Weights of a small GPT-style language model, trained from scratch on English Wikipedia.
Size: width 768, 6 heads of 128, MLP 3072 tanh GELU, 96.1M parameters.
Architecture: LayerNorm before each block, biases on query, key and value, tied embeddings.
MLP neurons of a small language model. Each row is named by its layer, matrix (up: input weights) and neuron, and shows model dimensions 192-287. Each number is 500 + 40 x the weight over its row's rms, rounded and kept within 0 to 999. Numbers have three digits each.
Before each neuron's rows, "fires on" lists the tokens most often at its 100 highest values on Wikipedia text that the model never trained on.

fires on: " in the ", " at the", "–", " at the ", " |  | ", " in the"
L5.up1007:442483475469507484491434498539494511470548495535490444522527540548512475574579572498507523477549523558525537538592503483534557545478498509476526496471485485438458545511569445519468419469516486544485415466460517510462518415539570454466454544506519545530495504444546450552527498516504562599

fires on: "===", " ===", "|---|---|---|---|", " |  |", "|---|---|---|", "s==="
L5.up369:446476468491481509463471492534501487514476537557531510478471481512439475482555502499500548533448495537435522548482494475491478481473466496531516562459496518476518493499549530426504513508520544438496482514520502512531423517516474476442620463521517554535564527480565500520461547481497452571

fires on: "/", "B", "–", "M", "- \"", "S"
L5.up1741:478506494444478519530495480518457471564503544556534566489551406495504504574464531469492562520461500441398479539417534494497531437506512470486515459519583521589498516518479585456511573415521461563515533491509481485470447510564455490513568490501415507497556539574589550518541522483446471463

fires on: "."
L5.up1185:439462449509598485522474547478434463520473573539506467493514508451493488490500529474553579448519479521473497570497463410558496477423531482520521534533403504497540587497496484482520540525526478451535504512529481508479495512491536529507424539507535495498459533541553551513544533411512516427

fires on: " | B", ", B", "B", " and B", "- B", "| B"
L5.up2510:514460514547452496507519432504440531471462594528513496534539411540485466485486474503473515464597570463493464488429475461496482482515529510428529514438464518521521475457485546534448522492523471484463479453574435483517579446425496563524420513468486499448450488444449468456386450461470527495

fires on: " B", " S", " | B", ": B", " M", "| B"
L5.up1011:530498448579582511520497460468392525506476491492491558485513516568487573454494468477523558519488566526486514515539435487486522496467521564418475523426511510564460512394526464513471473490552506534504543512516548505491465452503480541432525476544475542489491507487469560477494524454566469477

fires on: "2", " critical"
L5.up713:550529401534511525443459523525450400455414361468568496471548493557423530430493520524552472488486543528480511542475502444553524502499527470529538495540532492497532504486534537516552477503521516469486408509441451450461529462465560550489520506432530478511521552491441548491492484429573498484

fires on: " | ", "; ", " | .", "if"
L5.up1373:490480531548516507573549486501514460472507538517452532548437509481492435458479526449525469456491484488472499519491498475460514514503516439518548543483519542464497518517510485499469522490564550541507459553432503446488487545495482462491502577491467532549532524460460446538479567528518519574

fires on: "1", "\" - ", " |  | ", "2", ") – "
L5.up200:475501496443557523544471585540448506601431472559480526488511511476470481485538488540524473499505499521407554512479544473566555478492534516523541462483445519493540532402507513519499510388533476531558499527490445493484513511545537530518521512516539515516537566435541511494510531499547538531

fires on: " in ", " in the "
L5.up693:454539490481553504431509465500463405438442500503427491506493502477518425482492524415478512626467516543533554502448522375524474509483501476553498527449487461489587531438519434489437512485480491457500478430436459526425498543461550486560520482516544498535470495517421583509510532542474472432

fires on: "2", "\n\n", "\n", "- ", " February "
L5.up2399:528416514518494502469515530511434495530408362513457458495442561526494489595501478479496519529505472521511483547473491400544461456437507509505565477446509523489523537518507464507471595511497513473468460525524512508406533508440473478551486465475474399486457478498500538521512544476547514480

fires on: "2", "."
L5.up980:531495520504495571480568517468482516498462530508562476441478482517495498505505599474493554498430495445547473551517480505549455530560433487547519489476466508557464509451490499507493516446537537494484494520436550495527471495475521482452501528454482480507460487570498500583523544541509563552

fires on: " on ", "On ", "| ", " On ", " April ", " | "
L5.up2828:503431459486520540499450492559465453539503531584543479550552504498437542523439461561522546474422472479544479520447547492500549439519557468494482472441485465402514556485522588506490504492494531539502542491537542452476562517494504561534512488571563423438556571527534514498472521459472544418

fires on: " was", " had been", ", he was", " He was", " (", " he was"
L5.up1337:523510486481467505517502564591550507490479464538479452529491535476489534540492528453479500528507566531427601486565492453517528471460535534456487467507490493513542524434477512544550589528489488528480461441526548550458476456517497496501472559557473547495470531542508511455461470454496542453

fires on: "2", "–", " | ", "S-", "qu"
L5.up93:506488494520580498543454485497488466480540493475589518492466571526479506475476508458504468439472472443456510529494474564479576513542529540519527533550576415456488490497501478551529578493479519486452490504453535506471490548445499573518482519483527557523546526498525532587516567508532492491

fires on: " | "
L5.up2734:463546553478511485436489468540505498533485500493525514456510490495468549496529489520525461473505469452491564531489578536530505455519464514447471492443513503503539499444468472550487423481450483551526484508425497503547492497442481495436433387455531514466494472472537513507532450475506559523

fires on: ","
L5.up2162:413445460557502444496472537456475503558503522549450455484581455499475527459496503486535613529536570415527428490524474494531471417474546486516491468528441494471465531482519536418507485517530539533552457525465490504470520534436497500522448527511499553442515490516481523483460453487519495515

fires on: "\n\n", "\n", ".", " - "
L5.up784:526462493474602543482525491565509506581477526523510477595626452439459510519502428508577454582512555599524447470562546542538502521462505514513616495439480461510514559501539539520451470563498560550455493497557527510448487472490469519581440485521491511460482569499533505518545554406521493530

fires on: "| ", " In ", " in ", "In ", " and ", "- "
L5.up2919:471453539520512532415480496512482434449436487492527489481512571493513558493440513499515506521503541499503503483472507431604473467421498577532581479498514516445495486512534502527581617455536545559467416497554488505473480560427502476538489483531497480452535531623570505489481522478516466471

fires on: ",", " and"
L5.up671:493539477481425538536481519564454516524528478470470519488548480505423578468529457528548482462390491483538467523475513513571511474609459467534553526495582580428479573492562501449420440394467459432489469523469468508427495561478477457490482422514537472524544508478487508366459544487561542578

fires on: "\n\n", " | ", " S", "\n"
L5.up514:488504455455589577544518520504470521508406514536564509436446478499505527498490482528537511509427488499453516483549502491493519496512516512473461471430487505446453483528472499563411519557535453573596547461493553497476457503445510520509496484528538517472451503563570502493519560481515456492

fires on: " ==", "==", "\n\n", " ===", "\n", ":"
L5.up1749:433510434492641542567455445549530506551458567555435480516519512489471511476425459484535556583426517540563536483487494538520515458488487483556481462461461548527498532471576443445516464507487514504477557526466498493526480493502495479484454488429493479487543563485490493447485489535520473530

fires on: " | ", ".", " a"
L5.up74:508448469498553504510522484566458487497519524506531442500468530543529481508460506514493490482479538512550529553512495479489525474466535457535506583443521491496452473504488491448537508493558512525490510512485455495489557431452493541474540464499595495464550516509498468494537496448560473457

fires on: "),", ")", "s,", "\",", "."
L5.up2758:500536559500553561497482533557449493462418513543494526481528476488514528368482454452463563536414530568539476488534508487534591496561490462564555511474473508488481602419609473448419509516487490536490472493480517488499464564521499461437501481554563472522551528534505490553418500482444538553

fires on: " M", "s", " S", "es", "er", " R"
L5.up978:514514569529487587445521497512467477521506440493512538492524571523501559474461527484507485488493520530409524504481497509452532490540473523513538510488495517483599537500550494460485482467532433514494485465498560502514510482559561510557611539511503490532543457496564485529469529511536470484

fires on: " | ", ", F", "-"
L5.up2444:549541482517518504500559532511480459514472508533501476516513505496563513491479454499475453479425535533429555481485507566496496524437538504515483523563412573531504500484492560445538506541529499525503582487534502523498450529577525472476415551566511479492524510464523561598464485496460487553

fires on: ".", " as a"
L5.up2831:505537552490526510446556456549460490554469586417476527463605529481460492425512542481521439553541460493539449525514411461536509454568516545490458529512491493477449497444523560426505436419533531533446424486480498481546541458414466535503478442494517490547484559639533491502460502438531459542

fires on: "-", " \"", "===", " former"
L5.up2105:436463413519545473480522540550442542563476520560493472468442503589476441533473578433406486558498516449505518530479515523555531465527529513512550495460500514493515480517499524475483533504492463510508531441483460501533544504519532511563496549468517585490545531494464454579489483463438464429

fires on: "===", " ===", "==", " ==", "s==="
L5.up2941:410466435501515540477545430576485487505417501575540478469486494529463527529560487483477519452470536536530458556530476504519529513498530485502505517486476495470497498562519486513469484462545497511464518475558541534521440511503467471497509530542471499482507462466501443510576464486533449510

fires on: "\n", ") as", "),", " | "
L5.up2124:436531505448539442445557534525468469491436518627472517525495562440509491500452431443499546534482562499466580547528484581502413444484489477527510540479482497453525515489556508508473477447482509445453476514516470551530422451566500502440438531534542579527591525475505454506490558399544506555

fires on: " /[", "1", "d", "x", " all", " and"
L5.up3024:576542480556517474522440505533525504494464497527528492458542506481414540550460599470514566493459457547534504520481494530588519455571549420468525445526462413529456489521493524534466468391522526500537482544530478545439516550550483530547502477527502471455550533525524510399551499528475514517

fires on: " D", "- D", "| D", "ad"
L5.up2464:546448528486459465495455512524479545393482479570562537497444526538497551519543518495552498504474497507496490423505477399462476501539542382474512500485477506507516572479502477524501511518467481560513491484520371546519549506471473516557494496555486489522494492487478507472429529531525515565

fires on: ":", "′", "°", " | "
L5.up2149:532540471536558520493523453522480423376508441527505525433493541507527496552496467498504493433535534549573477530562523433461529459506493569495476510470499534515468531500501491491492581478459475470501501544506462486511502543446469487486578491485538512499534494419471455467453589489495539550

fires on: " |  |", "===", " ===", ",", ") |"
L5.up1958:458510493484479534520456529502491530468505571499501460472505471436479471436487471400560558536434550446523434409491469491526535512475499515605487482458471441515551479497514442502607493502490562447509521460437525519460467525517506444536555517550516494478536528525505467521487499462506484533

fires on: " | ", " | .", " |  |  | ", "/."
L5.up2056:496519435489497495523492534497527417454441518544452509520456475472510479492571529493462544590481544427477547521484536508493514439554513510425539546400498468471460579420478484535452577436517447575475569571555548380545494548427508449524504479450493581543453514478480507486543567443474508479

fires on: ".", "c", " a c", " C", " the c", ", c"
L5.up2838:501457521542496498463495566487452465532553493599497527509450439517444541521515435535502575526485497479488516502526556519484493530517493456552529503491504534526512453466553505487511500511545497436470541518514535495496509620508542546475491472490441558503497498464454481529471521557564525501